config.toml
hidden_act = "tanh_gelu"
qk_norm = false
init = "normal"
beta1 = 0.93
lr_head = 0.0075
max_grad_norm = 1.0
decay_shape = "linear"
MLP neurons of a small language model. Each row is named by its layer, matrix (up: input weights; down: output weights) and neuron, and shows model dimensions 32-127. Each number is 128 + 24 x the weight over its row's rms, rounded and kept within 0 to 255. Numbers have three digits each.
After each neuron's rows, "fires on" lists the tokens most often at its 100 highest values on Wikipedia text that the model never trained on.

L8.up383:125057114135118174124109122132103124105124107151124101129114121128157157125113167108151099112092153130110148148131162147131097081191168159121119158166102135153127121148142102155126134122152104092153126083154117136103147138100137125179136132131157111117077136128131128121111106113111134144
L8.down383:144145096128143147105131108137105165113154168158160164121131126173146117092109136119128112175153130074126119110118085122137120127088135110090107143136129133145146128160107185153139150162143120120126114116114109175118113143098138157138128102114113124134157082107165113154127095118110150149
fires on: "- C", " the c", " c", " and c", " C", " a c"

L8.up528:118129108152135160137106084135143118121154130148149141055101148085091137121099107123139116108092111058140131162154172147130118129157146152105134111123139124127152115175145077064133175115120116128098131117145134103142169152124099128136143153122101161088106084151107148132154116136158136105
L8.down528:143161105113135111107123129082112144137168134099153121114128116187105159108137098123162088121092110135058146106165155118126112129162111131091161135116117108122148144093165135136140162138094120110124132130131127090082141108126083133126130122132135134161144115135145093137166087141175129147
fires on: " | ", " |  | ", "2", "\n", "°N "

L7.up724:084075091142166141087145080086117127098100112139076103092105127126103136109144130126139085188115123131145111128082126152119100129153135121157125121157107147134116151124108111142129128127129148158105140069111108158134121129119149164112147128091157126113160120120092108140159105161154116124
L7.down724:112122129131153168139142130131107131101136135117107100090117118124120113103120192137136103179133121125094117139070106159098136136158173117131139097111085128123120131149127115097126087108120145145150120123141126124135144161148115151175140138125180112161134136135142126164119164155154128118
fires on: "==", " |  |", "===", " ==", ")"

L7.up507:138132136146087106088097107138156149107166143093114122121118113143117122164148138139122098132151121113121095117155130113119090114104126115121101129210066148124123106140137106142102164147138177112093109157113149162100135150126083120101096139108098133139140125135090110157115122180176135100
L7.down507:111111158082170117136133146127112129112140169087084128132110112128116122115158121126098123110147109168106129137127092114143117112135102133115187107123109117096118092153124105134064137103125137150123137103179070120124098148122151163131094165120129123117125115081125109164143137086123177128
fires on: ".", " | ", "|", ","

L7.up53:115111130153103151090117151154146164101162144120201131076156136153100114100096119129129126152105148106097130137179125161105163086164166162177124131191110168133109094138104124155158130106140165116159140115111158164113130116127161098113123166129142137122129085107118179124129122135114156101
L7.down53:084149107110162115130131162169096156152159158143112123099103147157175088141176104115134107137098123109152079114131127147128181125139150110093111079117118124131113104166113125131093128132163175148126134172140210091141135122079108194090115169154124150108123147116120098125107152125117149130
fires on: ".", ":", ",", " al"

L8.up328:136150107113070130088164139130098137085117197136142108141109145127167114121149125135136126146145115116171106131101099125141145173121145145142149153165089183153133129136127097118143163157152053119119146085096161091135135153137124103160124100107121065131091144140082126154089110145153128081
L8.down328:123164119099093111112133151150133110104174151138111144140126102170126169149101112142132136109101080112092060126147084104150157097133115123099145145097121143108126159109127139156108114141129134119115114129159117109205096094142100123121169135117135118142122132101155119162136147177121118108
fires on: " at", " to the", " in", " from"

L8.up180:187096109097140134159128144151091159134125108144114065131135134128146139133054120142123141132179113102167164129147154161104131132108137125126143165100144144075118136146110104138155146151117091097115110139105106122119139097184087140149090117110132154179110201116114137113112122120167115107
L8.down180:080083185135071123125133110140096134167133122149142136096116144139110148144098111136122150169073128148132120128114101162117139114150103171145137135111136113186142133110135091128153131107132179143160145119131114134141110165195106119115158104075179110113157151117151157096102148157128167132
fires on: " to", " Ch", " ch"

L8.up733:121114144109152193117098115096082105142159161148134130099123099109169160126155147091123121153117181153147104113145185145105130144158139124116129099083118152086142092064135135122169119158093127122129110148148123121096116069133102148165127137135087123138155123140105136128119148107171110106
L8.down733:153117145150159130124120146119172106149158171136115119132095130115158150163140167131152157133122124100118144132138129134107129119152115121122154112117101076116130127087125107130152156120138140143136095134140100065102119141110116101134104169165087104155106148130094106169142141122138083134
fires on: " c", " g", " in ", " G", ", "

L5.up166:157109116101136138110115116159122171103091109163138136121142075156103139164126114074137151074101138125065136154143129110100124094135100120113104117126098143145126094130170111142115095124106099126116160143131144160117139123073099135122100144109129098111130121124122113126134146115128132113
L5.down166:093152120130153119100148138132146114117145141139108138108106125099165146118139095155099104165135109142152148149126134128108152134117130138103178102091156170126156133110126110135176135133159109134148154138156164090113130117146146119146140140097107135154166137106117133117136088147167129124
fires on: "y", "ic", "c", "a", "ip", "anc"

L5.up173:115144123146140132144119147048125184129123170113195137157134142094144121091139068115143126165171117122075136151117112086145116123126087105146110114166116124113128111162159121105118087097180140159122124141133143143134116133114107083174129115141119080141139152105102085147140156122083105175
L5.down173:132171118120151136145129121147141145157089107143164159103185120115110133141143105118095122142078155094122149139103137142112165139116108111103126101133137093092174083143138140108137124163136115140124129136139156093162158156124138115137065125129162146165112124171118091126178086131170133133
fires on: " d", " to", " for", " ex", "et", " in"

L8.up128:084093125100115137131136141096127150183133157132137119162141160139092133155166095130121136154134144168122135101122115117135159096144147139145123122156137121095138074116092161123117122126163142094101144110118135096116117149137103112083117115138165139102098131115093105146130129167162106092
L8.down128:128127110136123127158131148101173135123139142127107164160127122144141060103112133112141150128131146121154118101122207133141097109133134122156130141139147113137135139130114142141121123074144158146151079133133085175162108142075154108134162097152141149084105182114160116117118141155143105146
fires on: ",", " and", "ly", " also", " to", "1"

L2.up353:155123127118127133121108097156096103153145130120133108116142140148131115119128130134155121158095143157101150152094123157129138113116114154156150111099111099096116140140139101150142182146096108116125136113077123139156146182172165115157134124159116097149121147130155067124120126125168118101
L2.down353:171117087145108144153097146097135170116126116129104149106092108129177122145155119146100120145130148109133138133091116126100116161171108149126122144128097115159153131132109162110124135159113085165132113113131115125084121174159159164086156168124093075130111135114134107090122109135156116129
fires on: "id", "an", "h", "n", "en", "in"

L5.up740:099096154147143132138160143099125156130095163104101141192092154112153118100098105125114109129150171113068180114150104150113111133102153127154146148088138151147120105130091179164151139173140155087187128139080146120103124118135151129119127154062144137161138109114113123132090142149132133100
L5.down740:123180145109115129138131137167133115155117110122150110106171139161157147157141113141154157144122160134133129103123142120157145096137163142146117114096122168107128147127130108126105102169152103103223128142118138113174150148156102112134113090096145142061117111136138135125156119196115120095
fires on: " to", " St", " | St", " st", " of W"

L7.up320:123125147147139128156116135121168102109109130152112114154099123166107135147118146141148142111114122146154135142097108126154128128146112156168096156173139144098157140100152099086077164123118144109166077087119093157172126172142132172106134096112142077099100140120095075131097152181171116126
L7.down320:106139117115156135136134141142164164103107124105155119069132146134113096154124050157120123111118136135145108145122138137125091124162109111133153138127095172145152147154115146145138107110158111128123121104085120138090167099107156142157108106169168137150139142109126110127152098105126140129
fires on: " and", " a", " as an", " that it", " an", " that"

L7.up91:136159121156133166127105121118087116088142148106134110089130097149155106150122156145124104141123166111146173112133138101108129099153165155150102106110111105120117133097153125095119090165133143152132096116111112115103127099140144089156097175126080125107172150126146169119138123115116152125
L7.down91:128113142075136169122103115109146137136107114132132086119098101118159131105084106147170177138125194137115138118137154126101103127123115133123139124113118105164169133114140125140125118146120133150136096120156120141090147097088134144120144150136167113101171114118097132145126117122087108143
fires on: ", ", " (born "

L5.up560:189095115138117139111097128142156099151160105100117140121147096129136149116127159086165150076165112157123140141123149137133082147125115132178105141128159115127093131104115107137141117141117154107183093123143183111136154101156158145075120110132143134155117159123151116138139127132087139169
L5.down560:150167148102127165126141117137134159125124134148107111120144121150148171146104155143135148076105123116153138096162132101118133101146183129120131126138121119111100161159118133148136140115156119118106164122145114125095146141061131085103095110089131129144127156123127156075099159103130147083
fires on: " in", "-", "'s", " m", ",", "."

L6.up797:141110103115104186171146158121108163121114142180083136108125075151137111192123114089124120158138110099063173142131139130114132120095108103139088153121128153148169102122111135146145100176140118117133098157114115127086135123128132093173093161109119084121115135111109120120152136112113136103
L6.down797:125116145106158130127116135128106100081130138142149119102121130147120131152147145142134175181097170162093118129139092109108133130134127113121125103146143138104159123163165160110177130116114172104104112150135101117114071130095160119129123122144154146123146090121140159131135105151127134123
fires on: "anc", "iv", "-c", "c", "ric", " a c"

L8.up335:059139100126113166128127070107124124110149177114163161180170130076158091145161149107143125114159140118103146175118129097144128111136105133075118119124128151110114119129090123159101143125131125167101141126158179139147097130096097163101115149138153118112149155145124075142135101128111144168
L8.down335:107132124141152146161110140138122159094089084109104123108143158077118129115152131111120138132121171126166129121139138121116138150116156102179142138145174086119179107159102096161090112095148130102128137170135086105139137162173113095152121178148167120137109102186158142129101071124139134127
fires on: " in", "et", " in the", " claim", " cont"

L2.up366:158088112106120150139140139071112128145114140154136162114121164124155143141098124149097122148118137142110144170114124133131099118129146121154132158099157137120135123139097117148127116091154184126146150112156100099126123083175141092126132132121145116134065161096127156095118136108112123124
L2.down366:142125160109081113124160160151104115129118133104136141122127131115139119163144139124122170098160130146131136131110101119109087125177159111115111148135127118129138143094125129164100113177112138138147167090139143124125114124115141107120122125135062110148135139128157196142109104140122134142
fires on: " to", " To", " be", " to a", "writ", " a"

L8.up234:115084095140121117130073123115096191112111151091172130113132108115172111107146185178096124136166161145131138112110129131137109155152098138097087106112137119138107127114113137122196132150128126100179176137126111153160084134111109127128112104112127091094173137131108086095119126150134142156
L8.down234:131092110162156137132143144109144130143106124139088132134092093120161153102170130101119142100117104138146109146145108112105101158141120117111127144106141094120092092163142102197101139123114150147106101132149183153113142132124160105108100132130109114113083148112125125131125078160136110083
fires on: " in"

L7.up975:142059093130125113098124127126144105114108121119161091100094125133148142150114134118106170125134148087128141157134130169113106154129138123125130089125109144114152125121142153122150095081148124161135148087117079183139132137118180097102134166144145087157136133130079095097132180110121139175
L7.down975:161123098126122124151120117132120116129137143123109074090152094128150135137142121128124130126085116194104151115144150139130102130117141100134139131109181143116124116157158096156100098131128155147143090124116115130167139137116148099145139173134143125153132123104136138096153131180113126115
fires on: ".", "v"

L8.up908:076159099137140140118169108127194152128100131171110110172155187130132107156116118140140108136153106151097138104122120121093169139104132127114171113121103134074137160158095135105145095127125124124139145109162105100164157139104156111119116075146119120135124118130121139086112097070117130143
L8.down908:151149100146110148141143160120141095079142161124120115100164129121156089152108156086149147126103105118093110108111135166106113113172109107147125129141117150091087075134113082200126109135113152122131134148144143131087117166161132089145127097114114111118138169106123118172142080148137109132
fires on: " b", " to s", "ob", "ab", " a b", "ert"

L7.up21:130148122163164131111137130077136136134156128139131157142151143143152141116163140142121137132143142109151116100103140121141129121122124111127113163131084188143091135119163168133106110101147154101155096092115121139110122103109105155125108132188120105122143114133155073148187151107096169125
L7.down21:139130115165135131144120126172120117105097138139096101122131073127164099111104168073170158091133157168144106177162156157099119111145131170122139129132120116163135143114115107157127122118092150106145159129147129124150139107121126074117111090159121135133148147116094155162128143165140094094
fires on: " F", "′", "ank", "on", "aid", "–"

L8.up631:118113083110109147100120127096124135122120130145112131112110092135140120166110106090157122152130091090120100167097089109083141142181160126135108147152127125136113129137105128143162119141116137163157108127142126168082113131099135161158137138173198128132190097151127153130122107138090104142
L8.down631:113095105130097090119122106131115095119132130147088135113112133164105126145125170137125094128127164129160116089167110101162150130098103118146082132117077127168107129115132113158125127145101113124132122115128120133116092140150127136143140141167171098145103122131148204104161116155085144141
fires on: " ===", " ==", "===", " ====", "==", " c"

L2.up279:116147139103131126077084127089159116107133094133142135185153145126125143150139135149113163183111123080112142149125112126155170126129146170183127093127177154115117106125167135108091148091105118112136139102130089141133127149154095149092149136153144177156123163139154086156131173135095145154
L2.down279:138129152148135141131168145123098128076090104136111157109121127152102129088085111118110123118130138154149122112119125139157140120103118146153096154135105072104130159111147180141121112169105135144111122161140175127132092086129140093182099147128095115119150128130104130134115103177198126093
fires on: "um", "on", "ont"

L8.up665:105117142103102132118106120169153155154114174132075128153130155155142146104132124147148116177087141101123133135107184078126147149193111126130129129117117128125121123127114135094121109118142111150127124089113081175136144099150098138153150155097132112132155087092114120114100097122163122123
L8.down665:138159107140101081134120076126136107160087100110096139163131141148127164140105113189187132129156141155162162114109167116105138163099083135096146111088101104153127108117098100103169059126150111102153160124106114162129134150144131128119148135105169136106117147105153136119114060151125145155
fires on: " O", " | O", " E", "E", " | E", " o"

L8.up453:101158113115146155110131157144135126062105138146083122107086127137120121155128129100118127143100181136127161126101137201136101134188139119150145128115130132107084136108138137115122101132152140121154135112088109090125089117148154087082121113120140119151141154118132085123124124118163151139
L8.down453:098156112134107125129113101126165114160142112134098113116166123111124135112082109126108138128114111166152129118121145113107099146130128140114170187112109179148122140097149178137145112104149154178140090153097120147135147141152127120169121084143097107157162107134140155177139149143109135136
fires on: ".", " as a", "- •", " and", " was the"

L7.up502:161100139137137126122119096137106175166129141122110091139096115135176144107138117138103165117126126147158098119127127108161126133133107152101145112120164158087116142144124048089101113082106162082145144093090149105156135108148131136132118100146149142109109179129125087127068123167147121122
L7.down502:085147107134135164158135142087105112152109117115138113159107156154119140126119110137143122096150106141096130164144116086141157136132121108132152136123150095157091129115117171125108126116124128178093140165139131118140138123138136153131147121104130104094114120130140163101120128160118141123
fires on: " to", " under", " at", "ed at"

L8.up890:094108145117102111114098140104130131125162143148151131086155145124140103064167121161170147121128109191133162133111101125157162123124155149115132129123158130157105123110106116155128103114131138103121134139129183151107124078128128115140143182141110120136164112114103122130066106109146110124
L8.down890:089120120118107101087097125112166125131146138162136145139114115115120127083147143141163118117115127153113144138117089122141177141130140120106138109121101130118105135107088171168137129133131114145158112164143140152094138082127143137097101130141132157095121131126111116123163110131144083185
fires on: " | A", " and a", ", A", " of A", ": A", ", a"

L7.up16:105140123109129158122156114114162145191139171076097171147131119129157128125153132096160135175119147150130147141127080142123159153153101101097133108136124151110131161166068124083081132135118087155150112134140141135153136097170134145137156141156113133153143142107165115129135133145076145103
L7.down16:155171131136138061159119156149076110066123139161106108140150124155150139137134111136118121121123141138148100130094167107177123107118114122174128113104102122120154127088138144161135169133122155125102129151141138132107135126102137128134096124123162136128153127165134118078143121131141124160
fires on: " Type", " ", " f", " to", " B"

L2.up293:141117122140113139105133149149135178108109120169149104122122134148102162088122156109102110111132125149099160147129146149122124117145132128153109116116144145107135108115122094114082127158132123150128081099123138143134128120116106143117141156123168097122108160142142093105146142158137109089
L2.down293:138139111150121115121146121121134144131140140116121103134127121137152123145126121127167102139133131123115101111102117135178125120106117128124091116163147110131090115123122109134136131159084111129124160132125120114137150119142135101133141170156126158114110133096146140169122112095081126170
fires on: " to", " to the", "on", " into", " to be"

L2.up42:122109091122116124127153112150165160124152119172150101107104084095143127113164128128131170119144115162135132102147096138109083119108126137126104168114137120144091157086107152114170133106121127100101127148113173135111185111134160142133130127136141153109156131149106135105157129172131096154
L2.down42:143117140141094112114108082132158176130141123153176135138105122134087170084123149125113097102138130127143110118145144138116113124109136137119143107162147144090114148122142148146149118128103099149143109135118114168111100135107110114154091140119100130115150123084110132120127136143123134178
fires on: " its", "'s", " most", " both"

L6.up434:137114165129109109185110105134145145143135147175132127138080138103144152149196126145137139115107108159099136124124111148139170125105146148153113098156135134119106068126136153143131118139140102112167116157063175115132098154149140113168086132151147119132092121121115162127125135150135139117
L6.down434:122137127095130156115111134088129147129116116133140119083159142095160135129113117139106099095098116148103142152121145094135134178098121145132125140122132153092088155127132156140129141131124126168185187105154144142141147147090139142120145140176117162152117135081161098168109133149073130114
fires on: " and", " (", ",", "|"

L2.up565:155130123115114090172179118136130112147123126147129093075130093116129152151155117122119141141149176131121126106156088092136100162106090171144174170130149092135139153170105141131136151109131071129131160150100145143140136163132130109143122137160090168106145119129126182110100107101167130170
L2.down565:088161140147142114102153119143135112153105065112144159110114106192166165125122090161132118137131100145155136141096132114164115134115123128114158078098088121080108135125163172143106152104138149134107097128137115160170125086122117176081112152116120131108132109082141123100129120096208122086
fires on: " ", " R", " E", " I", " V", " D"

L5.up26:104152098154139113131176151116097119099134157098105121129099140149113088100146084138125126110100152164102169105130150120130151109150088130136138131150176130102108108140102086138110108181100137120122135149138122113154131124125145169122171135147124126121176126094103136147073089155102125091
L5.down26:076119096115099119113155144151118084117138108142109091142118164144103137104117141137123127165123123126152109108142129103150135115126120136159120106140071134147131109130132163140148134088112127125129168147132112089108177157137157133123089169139146110147137107111153107137142137132118111152
fires on: " | A", ":", " | G", "ed", ": A", " | I"

L5.up272:154164146081117127118111156084124112139181102151089142127176128185128131118130117102151131147058162135126136153134158107118053156076164140109122110135134130132084104117071179107090131140121149117138153105142136118097127183112176158136124104126124086126143107135114106104183108126127143114
L5.down272:128106133102119081121137147205107136085125154108116121098107102127116155126112179104130140145186111156157151101135110114115129132168065089137145153113137121124132128092150123118109102095094127110141085137124118141107127091118122125128123116104151138108108141125131137121129126100118159125
fires on: ".", " country", "d", "od", "j", "ind"

L7.up625:119130190131127147130122091124178119142122121138129126134135127125154117174142135093117102193125108129091148118137122141128153152153070179120094147118121128090168145112113118111123108166140157064174118119131149110120118112133180128125123142106079106125120150136100165115088135104103127124
L7.down625:119095170131111132101122126110181131145114094109119120148158177129094117111171131104118134127128144098085145081139110120172100160157134131122108115151100131141122113126128171132097068143136122098166141118182123088147124132117097116162111115123159151115139093114099135140088123157136101155
fires on: "B", " the b", " b", " | B", " a b"

L6.up688:097130100097111126135148102094138123110148126131075151093092087088148129145099157121146103153159099148112137146133155131138102132093148121114134141146157124113112120124103146162144172139111080077152127181118112126121156130143103143163131117184157117179141146180112142130131135151106140153
L6.down688:129158086121122171139145120121097118163138144151140141102121091154159156105095119153124121067112117148117174128137136140134147150122147117159157120156125123159121168150165139147135156075120132132154115128111129100117121139097141133126115097111116102129168105139147121111098126118135148136
fires on: "-", " St", " -", " ch", " P", " Al"

L2.up342:181107148151105128170125138128166159108105125172132057122142132118125130121164110114117116166156144125142151146108148134121158089097143097135138148153116129166130115159138158097137130110101146099108118125124100100123170131170142156109138151158118110090117155094115153112105141171093122146
L2.down342:153128099143092117138117121149129150066149135162141072107123142093139095158090142089110104131131132129143120164130113119091175107144124098148131078107107123144126160134118122145165093165172114136096127131140117172114074121185114122129137169115139139123146130094100095152135118116135092092
fires on: "sh", "oth", "an", "ph", " Ph", " Sh"

L2.up810:145148160085105150122102110138116124116168132122109124137145130174140104111172141147047132136142151133144134153133129131139104086137087173163114164150100111075161130100129174168144101146076112125114144121124112154126095143131108125142104122143118114157141136137154108104146164162124107119
L2.down810:122125121116203138168098128097163148137090110129125156085140133154107112163162130103156137117112120142088112135115091156107144162116101109139088158112127127125137153152136103167151097177089145156124119149102131127126134153123131116120130128142156156133141154147107141136183121125084142090
fires on: " and ", ": ", "; ", " to ", " and M", "; M"

L8.up151:065138140113112182145137099163093149151141140174128148112138109106098143123154176108111117136091141102114131121102125113134125120140116156136105181147130130116148139063133072138136103100175131080176097080146113148141120071153120148159145134103105087136136121154117130099087130148077160161
L8.down151:134116142209077080087169135139147116143135118136159117143115082171126145124129105120102114133096099106116094167169135170139113131115120119087138140124139116132103142161135133091143105137173133139114125100139151137135119130136139128136150116121122101132149088133106140079109136128138149151
fires on: " a", " | ", " p", " in a"

L2.up654:129104155116122116147126085098156130133134158092107084144130155135117109117137140105104147104134143125102114138130108142114112097091135159107170123131120083144069155149134117112096156116168149104143139073154116122094104113123158138137146121104141127124166182134113118139133143161104109089
L2.down654:093103149084141119121090145129104135161127118109112148169121114129124187145120101127087123142122129114165152083123156111100139126160093132128121111160117142107136133146146123118172129157099135116120137161117108130088145166138118135152128112111134152132135105127155178129139140129112106134
fires on: "yl", " there", "il", "id", "el", "ol"

L7.up631:159147149142116133114139122109144138142171126125126117099149091175112134103141164139074076125104141128117143132176094157123098096107133115124120127164127135099062100111109139139120134154174126085145155122098143133142125124141119175120154142156171101156116124116112159092163138169169114145
L7.down631:127136094149110127149100138093126137129105140096131125106145080119121087119101107128127118132153090148126114146178134177105096150108171103121113126087113086116068125143140097160172154127114167129092134090169098214126128096162100132156141132074104149153128161128118106153110100116145133124
fires on: ".", " to "

L2.up142:127175115084123113123154046141136103162175130120124145135094112109103115178135139127148132166104134170130157159117125127133165125121114161159118110154123105133126125109138139118107178139117118143146126117099142113135140149069127117176152120139114126149111135155125107131122117194130125091
L2.down142:120105126083152141163057122121097136120118124126145125125112117146135151073106130142052112098153145110114137151104122151103090131134145093136112128114125166102121139161152143119120105135119123114081167135199067142113130126123120140146134090200135118136112127156126120155139166137113121128
fires on: ",", " –", "er (", " (", " -", ", h"

L7.up583:148127115111103150088147156142135181147084106118147131044121173139130104135145094163105146142124101151119149143097174177139076140147157154107113125113151116092109118122105108132150110137134152141123132190104101146089154116135112093134151125090142133108123138101155184118126097126126143118
L7.down583:125119118107120077126111140186177149131118125142071120134155143107138154174094141172118146072136097128142167144157131127153130146166108146126145128109092104104089123077136111093128109126133104168120140161139126135137120114149114101123144132106146140126110101166158110149128112097121129122
fires on: " o", " be", " he", " a", " | O", "he"

L8.up702:135081120099136092154121155106169096133111095094112142152144198137123146155167117139128093163088123127061106105120137126130126125145130156121118105115108153143115116142108101102123089148159150128116143122086096172170101167104121135147149139153146164103142124120128138080121133112155152155
L8.down702:118143137154110126153127143142159125131146123144103091187143152151137088147100124151114147115192149108128116173179152148124123099117120111151151100157133079119103145120132114094137120100140120094152126177099127095124178131125145112147132152106049090095124136118129118113124116110136110117
fires on: "1", " re", " E", "e", " e", " | E"

L2.up416:121110100113077121138164134106133089126144096111124112101135154141159122130164129180120152142091130086151130147111166109107123114114115106106123110130180127121109160151110077107135149171079141107124115136134172112159160113150164116163113180129156166108150139113118133118134156127165131161
L2.down416:089124107163134113143112142167104121125168136139108188135130091130097093139098117113085160115137139106132137102143093129146138119114142202124119136156132148156164152111090104121105089115183131136131150144133122124116136128136088128130134106144128134143145110114147134178137097151102121080
fires on: " –", ":", "|", "=", "ography==", "."

L8.up164:099143166150097125124159104159140139151137121114117077108082144141160128126140150153180126117152111118146117105159128142177097140107139127127137072152144103155169146122117094082137149104120143160129145116136154084139157139129159119097132158137140139134144102171122091134115152173177125125
L8.down164:106087122159123110113126165108088099157139184137173119121126147143121115140161130143094134132103146146114133158139141094137149130182150157109111146120127187086093146133144178179104103107093143091142104101114143118127111145091135135105142148121125131124099131117124150137107100089153138150
fires on: ".", "–", " | "

L7.up259:121160155148096132117144119110125162099131148089155128115139145142130110080157115093131136147164156111146148144105138114152113118158102101075143119082112132123145081079103105121138089164133146136135190137136116105116141174113111104117136111146161077130156121133118133113103154119131122103
L7.down259:114117107110184131130191092119100130122107126117178166135138127089145138106126123123125109126147114169097129138132078146123124126092079115114135112090132094089129117124133158116099205113119144136113113147126143163148125152154131102134126106104122162150126172157147116125140103122158096133
fires on: " in", " En"

L6.up593:159149152182102106099148165130107088120053123122117095121084118154132092116146083121156128145103151129139105128129135168087121117134135121095140164083145111111115134136124128127153131095148142157119118147117123158138193135110112091099110129140095109121087167176160113096146182178160111119
L6.down593:164128092123111123119156093116143145119122089125100133169173137109139130141084108163144121214171142148127172064123118132133100126107152133162126165127097135128157156123109106147156109166143139162111156135131130096077110102138124132133144129135152121154141102135158106140085150137147141123
fires on: " no", " only", "0", "en", " not", " pen"

L5.up427:123124159100120123105115124209099166103100095139128082128148116119134122146138146099175113132118111129101121143110136113135138112113127160168181098130132130157139106094137143148169130126125165136159109114137157143150074149116103131121141151152164096089121113168116107111081146174175170162
L5.down427:098163168162117147145162134173164105135128150140141128128119133140145170133140118135126127149146178082157112118106136114116171141095131113108110142139093175120120122127097111090106085161120095112116086127133141107127099119099127155103129119185131141139144128124143156116129110089112120106
fires on: ".", ",", "m"

L5.up739:081116112101116120115138143180148177160103130178129125145114140172142164146172132140143118161117129095166110147115078140122114095088107168135159118188100169107148122101149138155118137100150145124136149096127121113133180103134096098157123105120120078150116105116072123145126153118111105115
L5.down739:168186091082123132114126121151084128127097154154137103152133156123122098112143104092102130097136163075154095115135031165122121124134122083143127102158152148147157140113144175155150086119129083159100124131142117132146108097141093112131123116153138109160100136145149112122121121122151118122
fires on: ", ", "isc", "oc", "ib", "pl", "ev"

L8.up644:137123110086090158140118138114151143131135135156108123120112103127116120160091118081137138189087117125116136141172137157120126105119121157148108150152156169180162119161177091125138148139169115099131088097105130142110132146144135108130090153081123108105141143109128146136119095153132151137
L8.down644:118128126099140158139101117169108142089138142144111104100119143181137121110095125128117125138117171121132113152139122190135136128192138132112137125124093113169139119130135168138145103162124159162104110152094063140120127126134142109122130119178093138138106104133115120150113103122128141093
fires on: " the c", "C", " and c", " a c", ", c", "-c"

L6.up912:135144149145105191111102095119127141061119112149141110101161148186069110102146130156186171128164121163108144148145127111106104126138144152116091174108117104141112147099093105133108116156116099117168092106077087146111112101095155108180101131118147134130136169118121149144097114110171137083
L6.down912:138124114121129129154151108141156115105100107116129068129152106170158126091157125121138135162127181123114133135144124126107132116083124100123104154153108097186111106139126152116121154132106151156126133068103165169136107145139138155134115124146152135117142115110101121101134104191129106123
fires on: "1", " V", ", ", "II", ".", "om"

L6.up383:148088105123095171094134155114143100124130129141129105127111147140122166126094121153100222134111149132099155130117111178133065127135137117129114151145081114147152158103137147120127142134134141138159073154144116134154139114139119209147146110121112151121117140151113149158074120118183099119
L6.down383:158097131172125185163111135138139125128136140123143104105101129152084173145104108077132186163137117112149124134128133172116113094172077127150127110106100117162171128160162085086091157122109137139098100121175153171135136154122125165125129117152123184117147128133166117141097112092152114146
fires on: " an", " as an", " of an", "ing an", " in an"

L2.up127:112111121129092121139092134120107113113123149194178127162124118154154081135132132149142128145170129102096147129123123134100178118129144116157093140125139143129155131091131125171160129118150128120147150108134116159161148102159181148119139157127149103120114115135114172114140105155107163148
L2.down127:132092085119152138145141139129116116088120133092148131148145111144127160147123120093126148093120083131110156125104124168152091124158113113095134141113125130126144139154137135124113156156140140095144130092141148081168077162113117132124159102128102149133118144139100158118147147136134058114
fires on: "v", "c", " Sc", " sc", "ab", "q"

L7.up564:110136131144138112141115165141131135111159076123140120110189156126129198107137115100177128110114105116118123158130133118135081170138121142143080098114160187136100125092097102146115145107157109103132113093134152151143112081112175144138111166124117136152136107122079121117133132105087154113
L7.down564:086117182138160130136142103135116194119164141137145152117078131145153102167150158074114100171112129110153134109128120118092177092106141156166138146156118132111162118120150105136167102111139129123142085094092134087154157079084133086091124126116091153135115148179111127078117136164116128118
fires on: ";", " |", ","